From a checkpoint of a small transformer trained on Wikipedia.
Size: 20 layers, width 192, 2 heads of 96, MLP 512 GeGLU, 10.4M parameters.
Training: a variant of Adam for these matrices, 156M tokens, 4758 steps.
MLP neurons of a small language model. Each row is named by its layer, matrix (down: output weights) and neuron, and shows model dimensions 0-191. Each number is 128 + 32 x the weight over its row's rms, rounded and kept within 0 to 255. Numbers have three digits each. A neuron's up and down rows have the sign that makes its largest values positive.
After each neuron's rows, "fires before" lists the tokens most often just after its 100 highest values on Wikipedia text that the model never trained on. A number after a token or word is its count.

L11.down70:132150108093138106154118065095153078109104118119170108160160141122152118071131097135114163098084110094103118135106086095102171083116107169140066140067184123050121142096108067128120102075146141141045089084111118111170073176092146101093122153138146103085138163144144107111032161157103119107103121144120112114148203196149116123165118144169105140102123129109068046172129169121128077170115119236086107066112156134113116091158142110156114054158119199143123081147137149139141134136137176157142107166120152156125113125124121122115132090124113127124108170152133089147084104145115133126
fires before: "\n" 58, " " 9, " B" 6, " 3" 4

L9.down412:145145106147159053143091050128158096158123103040147166116113090100162110095101175173167154128124140175169081167128110079140171125058106099131107118138108164145116085116102140081068175122135096129155146113151201088167120152100082155065137099146132114149159146137114129138067046150097122115125187157147142117091088164177124120146091143123149085116185086180136123104189158077155073143135091174103141156159123101144148100145151108129116120167132184109134116145170135081169136152147184098146120117147133187140145065105138097101109046082113117163117154138152131107118117116133144080
fires before: "\n" 32, " " 10, " 6" 6, " January" 5, " 2" 4

L5.down64:161134074137168133130112116121158137074126140072134129189098098085154110112169076140146172163152137143120156084109089167184231093120145154130161098113118137098120117152176155085067139151094151144087082120116186075119178153153184159123156098078146173081146092101142154104117081105176115112113053145156168146130144155135083141077099137131100151137166073130146121157098122129174125143137099199129092153091132154115105145161093073215099126114162129176124150066167119045120128162088128134107172126104117111089162155108157096177092129115125115145119180147148115093131142184125120139
fires before: " |" 21, "4" 17, ";" 13, "7" 5

L4.down267:108138199133131106134177163112138137114100134105134116131137128140171109170177135107130133179093094115126111134091131128132076147117163063155111094084196119143116078159136174141162096124129170168167076103137073136079140185151145129206130119203089157134105111157107206105100129102153090112142180119069158131063131135100121158104102159161175102130075120180093085102127071110129156120073127093155110184170169100142085156117130081027097128123165119139139173132102126158150102072154153086068135133146126163149083125119131070108118183146141133116134095156135181122125127155104089177
fires before: "and" 15, "ittee" 12, "ission" 9, "it" 6, "ing" 6, "itte" 5

L17.down501:117160210160114114205080086134147129104142136153089178139066115172132156106116150128134119114093120151120148110161133095114186180086218114147127104148160104096105123084180132099166126112104109167100108114080155133101156142150174151146153182191075182077056149157073144174130068153136181124085107127126082126112130110137104138095104135148183197145107128146132122122158161113116123057132104094119145125148134144173115124172090159105166157122137125081090095051136140144069110156116123108190136068173110128102111121148102110115180159120090100122154141076164094106133180090116099150
fires before: "\n" 57, " In" 8, " The" 7

L14.down447:074127085089160121141171133135145169134110152215126105096113129152083152092166135089142091100171156132151110129174156159146123118062100177115158124140139129200139149159154143094117149034146125112122119117085171181165127097134155106059122152107099051167159118169149119124179153168127094138186065085096174179084067115137116126166186161147128134163125127125167092098139080162115134131112168125098109118135092075105151089169140100144133150103079103143105133137154107146085135132118163134100159087139170125128184138124117161129156068108082121110126093161132189124169058207164117137
fires before: "\n" 25, " |" 21, "}" 5

L11.down229:148119137095192156113094138140095094124216181175121103170134158090119127093093120077124109150084192164116151133134052089148099173106100134127111082128137123066093170152047114089074103121137116072127141181146167132154146197096125103109113189121106089198112127151174117163092140137122100142124105130089116121082112133114106186175115150173132125170126109101125136184153168189089071158108117144159160132128146153146063137119112132106090112105146147162059138121124176152150162092064123119132107146153176186124137086185115088139128122142119101136175149155138120118099071184100104128
fires before: "\n" 77, "|" 13

L4.down143:175098079101134089149109109132176103096145122104162145124155157145104043128134112195149120166109152156159152120140082126128183159122145154106100078150091159194124098105103112093113157198172142150143194116081219120127104142147117111085131111136101151101136163172179145145142143126051092133146056137093111116170106106146136109061128179144145168183105086143194124143158128139184141152175137122191186099160143148134095156125105156134133147144116112120161193202109132093167106166090154129124156128127098122075118156187126115145086147105134189068125110160154147101132138075098135141
fires before: " |" 34, ";" 8, "9" 5, " January" 5

L9.down263:136149161172126119126160130170164073134113128144118082167091042125167110098191183062132143156128063139103131125124120159172167149137090061134144145109136134131139074231128148179121110126108159161072107110169164135147130120127144115105166113164125083111154131158142100093116136124093117094177143152156116084212130147139080121151154135131140194123123074155114105121124082140105166134099195118147149120107139131111120122130167133095132106156155112203178131139168134088080104120105097090113206075090067107090111122078132130119124103082106127046117120116105158064075098096145155106
fires before: " of" 16, "ittee" 12, "and" 11, "ission" 9, "it" 6, "itte" 5

L7.down362:175123189114128082155106106096130118171184075072100144138162078083151115087123135140091099104170110158156103191078096081112162149127114116105087139144185105122120100155048101130035111161107155128137105172087143143163121158092075121099181098133135116166157149176095120103088135154075130174112186107169147089112076174129114093181136138144095055152106114122155147127153132084081100102152135172137125081116097143133150090148124120184127139143170144088148070122117107092166068136180156160189105148106139125146090126166166112141125126070154082202154131114140122100140100127161130110
fires before: "\n" 30, " O" 8, " " 7, " 2" 5, " 7" 4

L12.down357:183137117059147063141140123065144096105078160191076127139125148144119100139127171142127168105171143186133145156097130146168170052086117077135108165079070088132077048179126129146077123162130112109116137108143177109191141099081111144123099151102115097117146150137179108106151118170089114120130113114156130152107124076147132142077171081160120139068155109102107145121122109185128087104097109216132095172107135136112116089155100089141093098132111107137108183065112173087143120118143126102120122151168144126076168174174170125091137041106147170090106129132095151105092084134105117107
fires before: " |" 42, "9" 5, "4)" 5, "5" 4, "6)" 4

L7.down344:193116129071135099141124103161174125077091095110091159143133154109109160119151145133131141115129138174128180111137055111114188130119123136156106154036090107082118078094112135109106108106137131109119084178139135095155124123081206126084097219079092080147136133144136157086114159150130091139083107140132137138097129089120068164102105107113090149116161086167145137153176169101120102103151110168106076120126117159132149163141122139106085101080149147068159161133048082102079110174140103134148130132045189141098153162174102121126187116175170122109115097102113118182109064117161096164
fires before: " |" 34, "2" 14, "5" 14, "1" 5, "6" 4

L3.down260:084037067099117108111163094181171131148166142106163129096106159079083119101136151138113131214192134141109131114170084146103224159086117165119135128129122166067099123160132125151114121119128138153084135166154177113116101122072197161169164133156100155108141102176144116160105107066059127155125136124132126138142143140165132082076157163105103095094153179162075103174171175154126104130116148205080124123159118123141158112113138120128118099122140173122121095173142133157147070138078108162101139140163116145071138125174185094153101132170164100114106092201092121159127128172095145140
fires before: " |" 42, "\n" 7, ";" 4, ":" 4, "%" 4

L4.down25:168120118070123096093164173151082143084116107132126177174100097132072129122190120132131168153103126211111150101114125110149148111099124102116066116153108127157097060165131148106124106154166109149142153125140142164099154172092110143140165163083069131134174101114120104132159163135073137160155092111156113145164074114123105119141113133112097084168171166147117121102095080221169106130092062124144102104164091114163119154073138118138140086164163159132141149209115114083144076170082130078136120153161140149098120187135179088105078147196112152156153151169109126043166146079116165131
fires before: "\n" 76

L5.down368:142125174096123074136155126151062120146120104123119130059126149146134104144145124099156138182102149236085149138126150109136182195132175122134161113123147123153140125186122159145111103124170141157135173125111127141158204116093143106084139207178068116123111073136110031144105145143093077173113115137098118159144158160071160135150138150123067128170137126149117078096145138170149104066113098109153113188151124170136077152075115116134076176123159105103141106133175156119078087133175140173107143125129160142110097080154179108123109165152144135210172156126143080109111127127178168149
fires before: "\n" 59, " F" 4

L5.down188:220103143067158092094173158165075146127116168132134135103121151176105130129134138127157162098087134166151144100115096100135145138109136118102109172139158136179109112108092163133175114151081117138133149104132204132125156152130095085108158154160122102168078048120172161119109140139114109170084121107139106130127119151066094149143150105167164126181129176084101091133156125133169114142132095146183107130105130130124106107097087060128140198124167089136069112165120207148069067105119095131077159148145132188119137182156191155151146095100074109193143119120096069063102090107119173101
fires before: "\n" 84

L17.down450:118157094120118040101155128139136103174133165096191128132130146167107114190129142125132177134147086110142125085143179148129134172072117161148144108134142141185164082092127122090040113094170072035158106165111118131168135113088081120163104153086102150173160053152151182104161131136107122115202077133086138089116118131080168115119137116170106078151153122126094154139136104113151118153102145087113097170109190147118130140157139109134152108149160167159166134112162114121216138100142132112133152173166136154137168159123089119099154107165095144170141179114071193091127137180198134119
fires before: " |" 74

L10.down367:096121150098122132074151140072138108131167185105036126143100161146209080081131112125148162094109125120104108140132121107114114170121115082127140129105125175120124143096078119094130117144107119096158158158114131121162146172164116094057117141190143142154109166167090119126095084160126103113200106104145087184146131184104115145121144200155109129127100136100188109141199222114107104127115142177089096137117149163133146067127117066175038185126097167119122150152177127164133093092154127167139123162120131178090155119124125107147146098156126164177096140110125057104166082129074146159
fires before: "\n" 100

L10.down193:154154108114102125084176111118111138169140164129142147131064170145112088113103167112118208078133158154110165122167101132093194167129144127185126071158120159148133106119115112110044115111105074137166151079102199086152126158093139150101127173098095118125111135102145154111124128174119134172116130145065109123183113189128106126085132125141119149096124130182118069131156178163089112102144105155137151213040105146158086097166162131152102202170133113168145115136163149109205116131108142150117094207088102116127194144097115113116105109108121098159156126102096092109151104147132143209
fires before: "|" 74, "\n" 10, "|---|---|" 5, "|---|---|---|" 4

L11.down69:150120133066091127097206153132177159101133182125157087095153159114166162101166148130127120120149113143107138075137127089125138149123130151151138127241108054194143116135120151187149119165132149133143143151101090101096126160156172159108094127176114127159089136075070075129180134106133133111037162113114161096088108109084144171130133164073133112138094144099131117127117161117088078134150097162179181128099118085119097177099052131172160164112131114151135127045135074124080139164162101119111105095115181101121140168131131147078142121080159103104139140147156129086082096129151179085
fires before: "\n" 62

L10.down485:140130134091161131081123081086092092080131149171170149074107074068139080104144135134129055133137069181092182168123095158150155120160094085074124142137131104092131117136188129145106119080200138137172164124103101141151141175118235123138160167068118131158097131087138168158148149168149210086141174126138142125146140122093098136104183161137113128121133145128137101139162104092113136108150132092072132091152094099132073102146129161091138103111139100152143153107132098077144111156107132082095165077153189108061117136127102100132099109211162126098118123103174104078125081072129132121
fires before: " of" 19, "ing" 15, "s" 8, "ed" 8, " to" 4

L14.down67:185142145170172116136142170085145128140127113059105146132087138170103154089124121188161181149161140162138072123107121110135144110119102086132105154140076096123131118133114107128125096112177113126147161061157129166135125120095174149200101110189114106117103170185168117144119073071161210155197180169132113134153127131175158165136184118107134159087085097133122105147137086115128156119150137119099174134115119170171157128127090163180184151080175134081188104136107127140175082183056126082127185173101121134120108117164085144145101172065163111113110196095147135176113138146149121126
fires before: "==" 22, "The" 11, "===" 10, "On" 8, "==C" 6

L9.down227:075138129158112153159127117169144117128113112138119089095173079173196141088061162163140121150070120150168148090187188157091208160125104136128136090169169151139162112103186059147145126131123117144133130171146128076136104130145119139173141131132140167122133117086044125142145145113205173139137109145157144083075126145119162108156152147156087182142135182112142152135201094118140162168118133122208117085100138115130109189075111157126134161078144108134127127089060134101096124131116132152142069108127140123131113182138123173135189133066088112163133150162148214154186131121090128108
fires before: "\n" 77

L5.down49:220122093090090095077190183137119112135162128106100134119116172143129131091131121115147174128107106181123142138118122090130148117106075112123069106160125075117130115106138113162202104092125099165128156144093062167152134117095105066110172181097088098134129074117127108164117099141107123147120122149110117127133087188077085080199149130112081126164106205146134122089110117182152103132072097135166140135128115143159090142084182097058197144113167176102110102183100150126112108115110129098072120181189139121094077151164090080109122139186135139162179155130108089117122095090099125104
fires before: "\n" 99

L3.down456:109072123169121118131178133117145110142194143101119125113151137135104102116113142127117160124118097110080131125129118172139181153118034151189123078133094079087083125117112123103093152129165115112137136138066124111131146152102135169132120148113156120144117158106143188129135082118106179112173118135145146136106082179162087187163117113132177052095107145160168124134130084158111106067157088104184194175154142077131122109160121056164091106152116128156217096141101197122150094098096063070126121138159150061072164069119169191164138161117126092170109146115162120147134088148164148149
fires before: " |" 45, "\n" 17

L9.down215:169135182134064128098086123095146110119167152090090142061095112119172103134170157091185144093127158147172141099119113131109141146100147112117086159132109097156197078078122104117165109153161131159162126174177122133172149165052142116127204190120165137171145063104130142139072181132143108176135142134151133152150102188113085104204125148137104156164177167100154129110130129146146073083121121134121118063159157110151127077113179151142113152160158138094132100125197148093072063142141159147131077185125150113138074090158099110081090099137146133175165148150133095144152118098109130074
fires before: "\n" 36, "S" 6, "R" 5, "P" 4

L5.down175:152137143115091152165106097114075133130169141132139170138151100103099146112185095105142125109085038131169154094127128161151076109122149106087113204125176172100117154174087103098108128180135096170128092145130081198118114138099093087097157104111122090160099103167158191137058159067167117120122101035105109152101171128142070146173129137145139103170153160133167136150124103177155154121139076101106120099130126114177154118105088118158142098108079110221063135104131137149133169116144140154155172087125162113111128120126130156149209142118136173157096099190103155153098178130112175147
fires before: " as" 33, "A" 5, " S" 5, "ul" 4, "ar" 4

L9.down448:122156157096110106090151126125111150120113158166149156155029126119148056061094110111175157116133163166105169132180112067132185129089121126195080123145066142139141129149102131074139123151124134114139125113103189119103103132083187143120123203139149122151139108099123097128131082192082086131165153079127144161113115123139169130145146119121171069141161101116136162106074124152149102103207075130076129192126081129124078100140140123128057202125085143134091172177149193106119144119098145051106116154169131162157139179156123081071165126172149127110123141121131130146136115140120156166
fires before: "\n" 88